From a checkpoint of a small transformer trained on Wikipedia.
Architecture: RMSNorm before each block, rotary positions, no biases in attention or MLP, untied embeddings, normalized queries and keys.
MLP neurons of a small language model. Each row is named by its layer, matrix (gate and up: input weights; down: output weights) and neuron, and shows model dimensions 16-207. Each number is 500 + 40 x the weight over its row's rms, rounded and kept within 0 to 999. Numbers have three digits each. A neuron's up and down rows have the sign that makes its largest values positive.
Before each neuron's rows is what it responds to, as a language model described it from the Wikipedia text at the highest values.

Word-initial capital fragments
L3.gate3196:498451528496534496471503514399521554446506465543490479541503508515468527463503577520489485547530511480448546463475463525438481495593465517443508510524547486510420444460500492437469501503527464544482560487527507505475451497469515424477606484482501560585460468486482552514479446452506454467521464499560536482547576537492468454513510486521458512504538503501496447496447523408516551450546571526408504533441482403459532494454519422545446442517534608483545483584482496479502509486487495493511517518463489546496489593512492413577553519545462474536530523515414471451494496511506543478
L3.up3196:459454550435530539450482498520516491487457533558483469449437539491483420450481459554444491480507474444435464482551488453458561496493469526505507431501548476509437494564490421515529444530479527485495518513412474434497497547494497403505526468534492463574443498504493575455467526545464496469424465593550584561524576507513457497543516513532469542513492503573534506555472517512459466553506488507451469509476470519468485556467471506592523520566473485520455500527539519533470477435497521475449506553480583511507513498475516451519479545464427530574457546552520538444492535494567454432
L3.down3196:465487569538474520468485505484543590440494487534472474499550560590444498489463510528613435500559525519458505267494548462439524469527484576513449566519525529477469454477449503418451505456493563479548540520481471523431516520513575471508507533531521481556481514525486561456543559468465508507479458548532515411458500539463515502549524502528547560523497522438517531513472519417531521444494531502525545474524466487513564526510538434510396423576496506495555500487470526456528521462542498514473508495435509498505528527547440450557533540499492457565524530527478517503533526442580502463

Paragraph and section breaks
L6.gate3297:535463534490546602432484548551518563521595454518475474494516486560531581538443583519494538517523506544512552427484517527543521494491514480495514529487517463533574527518448567467466503610517510483518403522478519464464506483454467458550537511444451526488465494458420470523496530563548506504506487515465483500489487460490523522592538399511506498514533533504456456466518495525383467552513514452439468492499407546467543451535520517464480432411494504495455514416539531508498451458515528563483516549541587543527508547396496497529473532498525547529425442512524463550484576529559517455
L6.up3297:522492514519494467504519527415526507552467530505438532475475528447463512479488529499512451424545514425504460599616504524519517430477505490478448487499420522483555445447507484528526490579448482447465517587494587467565514525500513515482461478536500497548619439518506510542469506528502585475435465553444489539508523541518466499489541566509550480440491510527489429460535487507507533502516565492499447476509496520475525507509517448496543504551532505484482542514525510476541489441462567456591506551446450528479532482560511497500467548553549423522506566507398462490468504516510481485
L6.down3297:518409522530528528514517482566483500501592428529440476571494415545491541471554471516518496375582568492500458412573463506554481468542530524490507508485529498537495466533470562456510374493467531547557636558530473508509472444477492513533540437536414585508515493456465495529476548544586540520421498512511440531492409465533464449453485424514474513520487558490480483457537506578475515492567572571546422529454500502506549528540480485486453432500537519540528535480478483486461491523470502460487543492446385504515474500494465535448526528474469556530547447515517514552521494483508540543

Fixed-phrase head words
L5.gate4025:509586496505459520567488507522456463503497489465521514513522465521527468563552489555482514517490484486450464516501441505534481485486498560488502480461501501462480497403536508516452494503486466525490524482483441566543464514524463542497471486493463443500527546523554491521515563541511488498521420480492474463546565519485493506510527512527491359498444490485481456532530442567451475463526516511444448478513534489641510363526542455484478459480463529481518462467492598491472503528443514521446480518456488468498471478514440484462528470463567545428464475473549498539500534484523585503
L5.up4025:485554488501499460450553450501448522517538474486480448536472547467483480482525447493492552472533534456517425536488541580411462519443461486499562576468488501471478482468509471519504453545498551482492419435441480509467530508588504475504496488573486535509545479480556552468511433500473458549418472514582570499441517487504516425563532509528531520473439517455476523513587477516532587543572525509517498538452602482489509526531486474538522487474456495503506567438522532415486485532491444427561500495480459551533533521471522533513471520451547519507543503494468485494500514422469491517
L5.down4025:489483533525467531460468531513568466405508457428530489490432498577482473554549423551444500522507578537550490531432469440515543478584544508477529462553513440452605504524473541413473516427506472551452508498477494509559519495466512467448513480517498486480450492485481542506527574495492519505488465417480470479443485466520519466531477545481510527498554566450536491489603488453512476504440548471505433559453500492528523527473530460440493550466566480498490511424528404618565414496539484503530468447430604471536517454459476493565496553491508509498479524473482512489469471507504591449

Paragraph breaks; "make" idioms
L3.gate1055:530538499473504462479462541446462480569505447535494530478547509464550465515483492508539507540502435469590443581443447579457487519502548542522519523464416408520469496511461454526561468495445495494544536479560546503489470559424509508479632512491490527428474485549465437419514530543583536545455531481551532483460560551538494476577497527439498549500459439514433508472605535468515468501501498548474477462483476525512560511417514531536457566465530533477432473497503542472540508491519419549524499562490459523467506513427503458391539523503513463510548461530478467565554550548590563518
L3.up1055:476533494517480475493506487452492438501496499549540498528586530442545553491503511513583597520441487520592494492503461540482478490520503439498495561373452534497483515449549511419544432467398471482492481532517515532525529527453492496487462483517495466483400466496507464410505489500569490485430495541550438524510521470480431503540505507437509538553526491496526459556560535530487507505526541459459481460471538481440506544427516538485503545469471537481471527431469486524391515446540436514490461463482511509495541471439530475460436504545489461538520490540493477514503532508512494511
L3.down1055:523515508512528519521493546541522419551580517528410483463472536449509539543490521520573413433506505525525480530541484540527479493537534558486431466434416481498429472515559477576540482532448508481537585436534601479489404500489490462506500589507479493497514532597507399466522468550519484484507519536539494545510449467482464530520525549521574513494481526522466512511521546472516505483461570472476543463444535513494527470487509466523541542489534544508495534464474453500467512491467506555470510473534456512458619462502416453449540517510449497563485482517509454466596501464501481521

Wikitext structural breaks
L5.gate2232:467473461548533502478528603534486589540492542552434476518510501549510494463501494471475568505494485512508505594564533532550476540515470476545436519597507423465534471427520492545531454439468509487427522495514519480521546497489446479517524436460411499524465455486433531488485455456422474471450509501481505462434532494515482534448451539499470532519494471472503502551445542568458559424503553527447491457503470540572474487583442454525518541495443483518465510469491458464506497493548541502569520510477418600476522537486519544524438469490558439505411503436491449494486506551435523470
L5.up2232:454525478443507491439522532452422497516619466509466479506509451503505415440543496551518518526554564524486531473528470495508489500455467490543511559602453560503454447455492523542541492499519450462485458504462450474571603468505458487506552522535474508429430477448552429509559497516552490506513416496604484446449442507497509503438540501497458532404454527500507526439491523479467504455452476586438502465498492513481546491491480463495478423525537486521612552448479527430508466496550471486469531470518513462503453540522459486525565419597477536478503550497491497511563511528511510457
L5.down2232:537470516540480481573508489507462532495579569550503518530505510546477483490478575502505456454504513516479520410533576539474409508400469499534552478523460484505491483508574492451509452532548408526472522548516513544522496466487538464440550478466462495453522458558553510553482486569481507565534507489456501500532490527593511482494577532457593513453495512525454543551584490527504512465522539518490514463476491496432458445472550492450546556513556558488542526496487471468484509507509553507508461521483526449466452606503483555553496543556460483446487495580422499452447480447460458532

Clause-subject pronouns, word openings
L3.gate1428:532534498489508451467508525521479565546469530481431552559473588471510473535540506533542516479549570517549488508444519508487519497551537441497524428434526476492533474480443500523456532484537470464549454504491513503476509515509471519517549480549520506457504496482494451385481507533535515441507581482526505459547478552479498479576549468529497513521432518502582510533461506487494529464457475527526445507521492555456526519495566497511468512482508475500476444501489472524517613477494504481408450441532487484470432523490522550530530515491523492539450489395546529495503462408518494534
L3.up1428:511531481514567458425479578447513417527517466487516524543473534514493496498522479501489474494497498505499485474554516459507458467435544451497484452510495435454487487546520494558531480441465556577516493525531465521559568524467509408605470545464473484605462455487484522597490556449507485524523455420525441467540475470520482508494529418533512467487470545482584469452612498463591476545540494566455510442566505504513576452442461554446486486477532544488525518464519468506456386516528477514516489554542507485511464516509482522505520470465559452467479510509431488509486449474449506476
L3.down1428:472471466472480391545479501500482523489426444491501538445476526403465466567469579466443543504492503509519469430498495497489476523509519468520516414539493497492531415556511464520526525458470546486486556510579424449540559423490500499476533495473499501464500470530494454365450534549528452495450495509512566469533426481544483612511544463509549520474537545503506497452462414543469506542439503493402526474532543513524544407530481455576463515493458638517454483441456473483525465468535531450437529541492439503493468506465494500565520540486505543471450505408535481475530445501542518487

"he" token and masculine pronouns
L6.gate1324:489524546539450481536447513439556469506531490544426564496478498474502556487573529543475540495485485484521492522475487491485492529498510539483568436539526466525528490588537543488526548537513580533477550532463517476484466534530547464481467424503540521523468439487526469521540542526482462500496519446560445397507510521521582546497492463561504497459574505526527456544507525469468525515516507482424468542504536475544526463461483508532539492533525496516404547494473543520550507540566485540441513534490613554541578576398463446538553597515461454522527497509560543563461462453504530482
L6.up1324:590497545531473459477459525570543542578551438474463463483462508459489521575534425503478432492478526479446516521535496614534456513513450516520521545452514513438518472482469453487534464512517538490503519520498512465426467459471523502458471557461520467484519529564413445543510478570533550487501434428508553541486509477447516522463529506445588554493499533497501500436493524470421432484480527469457441478515546589569504468463531446471472546482467501517428499469520555571532545462472528533450497555522445539549538531492481535540414542559522561481433495558581507386458488528474469510
L6.down1324:435484522507477463516449430536498475436489434509467510538497502523439427410553580540493512515522530406429503425544448542515560519468475453467502554526509514512473461447500545486460493507524546484426464594464452571467473567463568355530568503494502504479533537513568497515504449437499528468527433502485510534512523533452536489576484477478517490549521480470445572508503465542515530457572518451481413506476513526511561472525435459456510528460569462530495463475468512494527443560477502512490467480479501526493509428553552506508493508467486531517472443498463528549501552464464477471

Causal and agentive links
L6.gate2354:451470460433537445505496471554479557453498533525561524476508471514485440580482457504505535457455451509446512525524493529466585597456506526461462485512467511473585499470483479574531429529497495566541540475495470451514592487487532544557465528455439545490351500566514528502543471465525461477509573414537509490531483469425513548482461532477464489562490446521530449460510490475507479474507420550381394495488417480437509495516452534527475502522558508475511494498575393564568464507472543503491497475492560547527561449471513471459525506502434472514437504503490465482510571568521503472
L6.up2354:565453536471469445488568516539481502506550537420493427451485513508516601493486508515477409530475464494474495531529504507449565480541501570470474533511546445524571495502523491482526488485445431482473468471518530499533554393501528617486482484442534487527511548482463528554505497525539605511474536560457550486574526505388439516502508500557466538549539506511441450532522456507528560468560548554547498485482438476508470561529475460505461495467548493459565559539528481529506544455490514518490495522549496536437489567509495463464493475482508475491528498431529438409529496491458520491
L6.down2354:470515441491449461487405529480555516535514515520481486479499472424445589441503546477493572458468523565477498478530557536505486568503480503478474539541469475537483469443504467529449478491546492493534514467490542438510558569513514503514422477445520533488506546468471489538502510571491564508467439479423495442517509499511484471458493574548469466454497500510424509543494474499590519573520533495447510485543474486490532609630467466502535526444555551470551438569450526478466467439491552505464496543472490517518453502488526527490508483519519453470527483460596497558458470517534490475

Mid-word completions, failure words
L5.gate637:542513515523490502523523526546435524480486512477562527531530526486463454435484451510538533514464477466479547519508512459453514485517430503446452471534508495544521584505477512530523501539436392523521506541512527479460567504470508528460506472506469592480562489507432529555490513536557485516515559568440471494508513467479486476496464475520520534537527503435540536561485356450534436512519457509470433546558399507535536412497524487461558497498523571565484445504500501513494504525528536471498416495510527572439493515513459554428518533496497513537436500562476486507506512517479505541
L5.up637:440511459507546505508530594515542536529591493465519586493468482509494559499478527505516514550490532486478511454508479500496578559488545491407517498541503524530554467564514494526492555478447583522499502525529421463506571447495533569416461494539479500517572464450503492484494438468506510534530558468504524503505522504466509499532496468571515500536592434511508608560490513527477508436531486487499511522540506475459445498436469539541498529463574484476554487529469479461471526485433512521516477532526495522542449481527452482488528464520455541627454519536500532463520536495521519510
L5.down637:533470503442454464456505528512524483476537565531475527460467514498482506522512507521377546496543496509474453419471490525463453526463519534489495498456517587457580410393511509459501571518556461451453485456553488487493541549464591465497537587534503517477453428477529439517443459518532521520560503568470444491495480553482527453530533522497492556485479500461439517508478491577476508463473500527536570487502502522445574430488494443492525521525533530559539487502520528497516546508520484507553517520497439466479450471458521514462468503452560461495478525413540513453575470530553511494

"One" before partitive "of"
L6.gate1135:477465477507453462534533506556441489540465488480466540519458537510468515482441475499504496564539478475457496541498517544508541481531494551576567509500490457486492528523467537546427486499518524552508477473452512434506489500466424484459507474535510479482380538527531526481503508548512540542560457549528438495506432489469544485501506475452459511521509465533517470516546448548462482519476508480494514467514493552460503462559484502481506590464492510517465453465530545498495502479466525459537508446542534510524455489477508539532540490508464524493574461498556461480534456520484481403
L6.up1135:483483470492438426558484471588533433521512474496492504483510512463493503542495415391466506552473516492506479484482607458548478451469472580495532502552504492496604465508491519482531453534520516611537517535476490563530526525449501517467466413513434514489487490478494474554531498528468505485465535473429523520518487512462506538459486428479509471494594498503547425522496545498486488548494520436497527542520495512520478511456524515511454539497526509504546480491551486443471491465500459491472554505492523474489490563503473532564455492491489525457530464509433530569482505438465470461
L6.down1135:496522531524508473506535426554566560485586501410479502459498517447426500522474438524417560575473503480506543486527506481569492498467588478566511542504579479534467504477562582508493479477475549514513529527493469446513429474435540479476480563515507434537502443556549539444538517544513519520463554540508480466448402409494577535504524563529524524577556534468535558458441477489451488576569434530473505429587614521496487491469518628494531450439440486624494474454500543444558520460463536470469486611559510506425510479525521529457512466455509522527539535532512521539519495459504507549

Attribution and contrast words
L3.gate631:462462494550492540511467563502536526556568476480561588454440569493463496530521502477504522479559474498526540564548506562493469552483548570498526523470496515428498523510524452525461513456498498443456468471507414455483562504511488477434524441434512517534536470487537503531466543435501434473464445512568468500496529508472544535500447518486469566508528527535443531440493492445517487478541511469490476471514507446465526454502533405510504516517521505452541507575545632446467499432480465448545495568583510454508454510594541536490513445591537514485579543485571523502492529508528513507
L3.up631:509488560522405504568471533492508530520461448465490565519545424475541519521554517526503484470500522505542513516490462453467453536479560543546560514483483512536451528468469490502490545558516526445408546476549586470534532525486503493439556517509463536424504456485594571531489537476471485501476511494497514460431562501544608539490502573496492568505460597492501496435525479453504469448537572504531465470483488480444474434477510519508493474469549528501505554524562542518504500464507488535463435515516513503483548445513533492492503490485492464452453472581513469524530514501511511492
L3.down631:440442548437449391480460496497465557382534555421533531463520464488538520399571551477486580507554453456502482319468457510500491529474487532465526516490541520565547543518483503518503546576513461501475505455553509413561537556485471503431497522500548556516508472518535456496512540503501495425489449514542411508440487548469456448470409539544555440476454485510459470455503503513463483539525507560473529549506518460496539477595499451432491517553511522567435476521532465526525417476518467562438440426543549416497487433548552535511496482485448502459504541557539516438501516459542531487

Mid-word name fragments
L3.gate665:429493539548508556492523570460515528488517511493443494591534490543476514452512519449573449409543478432570456513492449534526536482487483477483588482534465458550552453450536513491490484525493466496545528466533517473491429447449518513512406499530519558476487585561511502524527528556576397504526479506544445475472543504518486492512500557460612531526482515516537500496501422467512506506585520470460533481513483488553495549439479510496491487532450498411488481462543571532500411454515511568542494514520503553498511543457483445442492500485552529498474526486623445499445479563521459504
L3.up665:399578599489452444490470431501461533520520545513534490545558490434430479523482524477526406586433425500509502560442435521483546515467513584502470496457523429497501474513512493507481542532459508505620478466543535483408441442514500526473476512524495510476475513452504571528608512505520442482466433421479456551535484492630510504467469531528495486526445526584507482463477585536472470544485520590541528464550468492516508480493422513499483524519494495490506584472513484560513490471451493521532534477512526517537481560495444528556495551479412570440468457440529529458505444485516488524
L3.down665:426502517405577473484516428444514514501586482432535530536495512526501550532557534445528488499469493494469499511521427528581545558466468498495509518467515502461590587518510406522490469481459513500482522459583507550470455469487539517516439485491549511471560490470408545407507487487491473480511522468518524445526475492546479434462506510523493573607518495517515460466478492556545512498548465558473537476531522485580496413476451529479556492453486515475542447480482497550502429484458531555467562499478518531463506522517501485406576540513526503481550451429574528501501507521427487554

Perfect-tense auxiliaries
L6.gate3456:492451495507467510433566504539471526478491440527464458492551441489437488555475520542469506459423530540528470496519488436513530522445522547523508441490554486484465478479496486514430444416505525451518501500455487519501480408525493470497552514510505527464525506526522545544482451534444483491510501497528413463574490559561514461514447530586540521514495510511525554506541511484571447538574511565523562506487538538456561458525529491477501543544498549488468467480527566488506524446553559553476459448494504519523549551466435449597501469485518486409479515522540432526431511517530489535
L6.up3456:430542444510437537446545493455494549433530454574532546464475482481444491454393508532500521503422453584482496532467445500556474557485566510513464583497507515539471470463479533563499567437547501463492565496515488531483571528456548434522540531456508522480505483465489516521553510454544533550442577507522409517505494488484542456428513478519494490516476552537494525541487464505555437490486481437474507475442423508500468483499510428471475484501476509413521491453443480545455508440538575488503512558473484482527616471475571452480453475527546526510491473513442535496473479475488494466
L6.down3456:482550508490495496521527491479408481511496453468487491519528399482571480520483530462532482475490524533566438474460505485571505520476503535445568491440513454480586494528501529453522508452431514419519413548539528527535520518526493511475485582416553510469534500403492501560487497528458490536490493495522477514510529467506506513464491527493367448499543481510546544542486542577546472532483558489480479501515538441487397525523535492479502502500552542509548432539542529506520530486460520532429467529431497533540530430532500468503518555501486531450560504492528452562446497491447448439

Mid-name word pieces
L5.gate911:513494482510521572483505523485483461480498535542510494511508470503408520417518464455524469579479507517589529473524561562505431529539482457422521487492504531490471512426458514472440536490537527519546505463514513505494508478605407477499483508479471532533475439461524536461481495477437479556499453543485509507505500563528503477494565492356477500497446504495520472481497446501540502449501620502440521450506478512560459455482504516540520486525465538526439561537530507489529472537489486474464540477507553429492492504529480475540490475500529554480529436424465455509512496562449492480
L5.up911:546503453535538476536544394502463467580448557545407559493469568476463494481537492507519513491571492482497498488533532522429435484487472526481510532518467494488506492529421503521470608472481476542441489495456446476479477537490496507560535515515533504550514469499426492499560571493543476520511497536458453464441513518479516448526501499453512482543400420530488478533452519470499450445508479496563562529511517475458506447531536447415452543552417531525467514504546507503448480457472471511442477441505435489529464511571563480491476482509511448498483565434539437527423503496468550474
L5.down911:512639501467558500422455541461475428468509535503488502482497499533548490485461468499505463493467483520517509393520451491477521501433520420494471492494515517509515483524521526464537498530509505430489492494509440534412548515502559555449467549479516467490546551495431429534495476570482413480505529525533501518479552479572564479492524492499488470483578489463467469458522530482484492483514555421472532464539461504459447599498493442534502521481459463541425501587436479498525476441419530505431446468515512462514436462541527509508507560484488446551460538498479463498487560466468552546

Perfect auxiliaries and after
L5.gate1596:524474518507488523509547518520460517467552541495490406520559515442515546558482525473534511500572418478500469504510508511566552496499524503518454485479510449510478482516504524495461552473537468470478503494544499568534524501520484419494526537498467447509476481568555549503511518497500499557554537502517439496494469507530498456520516511559489500485540503526564496522564508483443529492557500492597469467497482511457596421480496481478522500572477469501487442524446519491503445464432478422525479483575465479491548552532508497519481518529450520464445524553490501570450567517478427504
L5.up1596:583462521473537551547553522482491494462555487452519526467554471499550531544525541508498588440488478547501483536532463484527545430473473478541454437462501486494555481457449499477470513535449530539470420492476521544551463540555487463525525561505431460417453460471557519552509493492505502500525506551591534531562513464532527448483552562486523483496489582545571525520587524564523582517521499477541578471481580463531538413494555473468538457553485548490569475472458464472511457467494486499497446455498479542465492500496513481521496582489507547507518527500577518564545524490510436554
L5.down1596:509525554487520501460511477531524606471559526471465532543482512530503483507492522535500386461516476472512595545527511486518524508545535466504597574495507469445495464460578487502447516495512485469475487564572525511531516543510523511402521492441504485521608472513513528538458505559440511502536521586526460532506541557508503386534485505528454546516504489465547547553442470540475508503482501532482440584516554585558589506452512499520471495432471462566490538520472476545465500537519536540516559427500440490514595499484513478447548523506418523426459531529531483615564526473444474456

Name-initial capitals
L6.gate1316:468528488502567563521550518502430516488440529488467528504559524462431556478536481452583469473505471481495508514470517459433562500534498548521474561488508459498549472506426517529480512446447498529540474547540522557519488490540482505493504472450468482558467524551461465487485541481493479499477535552483487442574438499536493531547520488471531506504448531480503539486517529532527506511506458480515464505509466467518439546512503475498472518403520475460529431481484518506494529556472486529476540495526460404513491486472545466497538590415517483506468546466469506427503440535562415461
L6.up1316:473477471495515490453533492486529514479490456435490492469411494461465489439471552539525540511513516464442509443471478477513438484530442470466488476487527509557434507493534450524448519598515460472440497497458401489518549515513526478409525475492551532514552485478507592582479521424438467468491474572516513494561466470505540462566522519481447532480458527471520441458548438454493466475525467504452504562505510463489541482467547497422483545474532518500490536495489502466488451495543451532500484549436521426475504580480435532471553414451435514473524476494498497476479472405483552525
L6.down1316:445515529533535454397433463493502453485519563475464551485533449456460590520497524458555518486528554483448448404403493492535485443521451480497459483541512468535501470500497473429517464512488500439448473520489529480496499518574576483508483492525514523549471503532486537578456382474490555402543504606528461481536475460518464479564469449522496498431511509467482560471533506479457543471467554506548504530464444487525473477489521536420556491489538465455512497533460539480528444548522539531484448507495523474487541482487450542463483519395541512557513571510516578498514468475441582473

Punctuation after personal names
L6.gate3877:483508452576511454548475492462434492551548506471502536487442578472525405507496524507516392502458473484511555524552469439502443521512483581464496477520496512500433578450506533445511409442501487552525490485481520446492453502549509543479481523514447492529546490497515466512442585489500524528482564470482464475459501454513508508554531522506543518429492503466500502492518529483538536417504499477505533535520492489450525490522508469554473526438464506545469536478453444529518475510537543527494496486444470496431512523464497495470489501491506430434539546521454426462489433543559503464
L6.up3877:511483439453565491576511489462510541560441407507478524450450428453424523522492536523515507477466497528494518538543544508467499502491533565484513507536490553486482539405471550451483481524552526495503519499490477517500548528545439550549483556583534491551445546465499568612435481501443507536488462450493414419400468479515548420565512476468523455505490553478425528516541501481503479480521411527462488512503509506430529483479491507505508493518498504526471494536440446484546444525541535472492563476450557460486473514535550530496495460497528433522562507521522487510531508487515426532
L6.down3877:471495416527468498539551488467462453445447527471489449520498489519509571532441530467467540475487438473484456484519543550424505497435517488470478501555501477491531526482495464457507514522524526557430457548585498532421542468576469459497519544468522513535431571485397503539479449517479527497547499445485479478530495477486549380479489504505465459472506542539476528474605499370474515564547528525475513451511456501568509418507449494502539454472520462529420485482472514465484466491566500501529508510513526467449429414484475535544514466511407402467507503624507544490500523529483448483

Word-initial fragments, table cells
L5.gate1993:562486521466541510546579496497520452449524533483486468518477492502460490520537508494510510494547504504507479582487543448532447507469446584481558508526494481497500504476526507456476522492504502496503496437496488478509383565523486530485509533499545496481493561536518519397521541475542484479591481565664476540466498437436512468499474556501495468541475502476493405499537489472500484485508549450461567488490499510440538532501466470499501472524475516502539457489524527491508496467517514486534492475491516478456549528513474498513490512482502437504484579405450423537509539464593514474
L5.up1993:548532495490542521509454504455538405464517475559485474469469466550430543486541478525509486558512513469510521498426541450470502491560385502448491579510473500524555503451470486539548596410527487435444517552504480542573568528490454488493526522472538500504530486516548535443414534544612505513571488530421581469574513472527433449506456588541527481559510547418550497497508523454496513549470493480511481510423468557511592513397545530542448520506496507438446478424508508461483530491495526544530553515499515515496448521477488455553584504465524483488522504454485534526496574438453460518
L5.down1993:573451538495576533476564432469439429519479545529460470456521453507468535502506566384541548533515502478488469483507447438554540539553478483487470549534457547530471464558534505447525499512456517515531461502503595530419592514514511513496505517463493557500506542481515540525506458548502578467506482462503461491492493464528531520486468473506474462561448519587531537578514541448507513470500529488504485509411515461514521488514448432539451442485554492477561481465438494554515529458509456574424544521463539505512432488503478441538503514464504460518564504600506504492449574490482534521

Post-subject verbs and "after"
L3.gate3269:500500426461469447531558481514505476537465407524508611490520444450527551508513544478575512454552501502534513514462492498473561526522513523512526380427502482428576470493467497482486582505522442468497513526520471475473467503502536536552511479522507478493492457436457458548473456549476471504469542540434518490440464580452493523416554491501540606535423512488446501515483535544517484545481365469466505504454499505551504585542527480476499437503514507547509381517456554533474517483472530514500500503477524526484581595531506481548455535526510463456498464503564485443489538472510466521
L3.up3269:539494432548458492508579551491491467574505445503515530503537503473458508465492447563496511410542456533572566441574463510510557530530534462382618466453516552377483497452453490516436498481479515412540506538458481458483445461508501509518514513521593495513501444400426500463499498485519492511480552514432480438559545540433504469505510485477523518500532503555539493538543542550524452527526450504389517503568523538533541513508504495514512526408478522500495376540505458520408490553546484465508491472411500566543482529449562512338443499552537538470536537510514429460532460477520480531
L3.down3269:458532497425505508586541459520465492544503489446494538519545499538495500514514482519478521563595452510521455496598488502513477520461529443516490479522563468438452442476478520517537644502519418463539392589466531432536509462473469528451482534527493494448505472538510542528518530579490519512422555570459543525475506509468451491469504515519475470479488431466519486536506448569470505452541479530552485575494532548555564510388555490432584540475507492574438470525464400495546479491474448480577442513552465539527607537509558462530525512545510568518472495488511418502518517448498429514

Group-of-people nouns
L3.gate2455:473523455472503567447450510574524505461593474548478479534502491517557481551560522465551549517536454569439460466524526531499528456501556494502489557521485419464506534456433441516435509450564518554454528460472439457585495533558509505553521522541447443449522451551473520497482460598501494565438425507559500525467463436520487451482524497528546496542438459510532530507476391537487474435440504473539456598504437584474490516516500483468526531485443456542526541488474454549503484531513529561540461491557538535551495501442515495507518616555419588500460489459500503531513480429508535532
L3.up2455:535442579460586515525545545542489500503573434487535498576482467531509497429506524533532482510534526557500426433508486493451515469489504456470483465508436475528427520490489475451454528438412537475452499475551469481527556513585480534526539501447444507506547463545481594485464400461473556425488512565524478459496478517472545424511526493535525492554452497487517449487528551440459497500537514468529532618543488474431441474495512513444521568468514465517475502483475470461460467483386477568540511507454553497474565460543494502497443483409499469489543452520440506521475482496441499476
L3.down2455:516500524490502541491432496496549585514521503505444555528500568536504504441520585580485499512551492528461460328509477414497500517546615471505546498462458503483526472485496436461522459527530481514501449458451378476452518511576588427577487565452473483439517537513500475564517506502481477467487474461470459471537531541544507523496514524458482492471483523454554490508571522519566516448463514549462527483475534538511502507585493491497429496504440480500567506460504507460531471452462453554524512508504501415526450484547482500484475535536494498481511553529429515504503503464491497491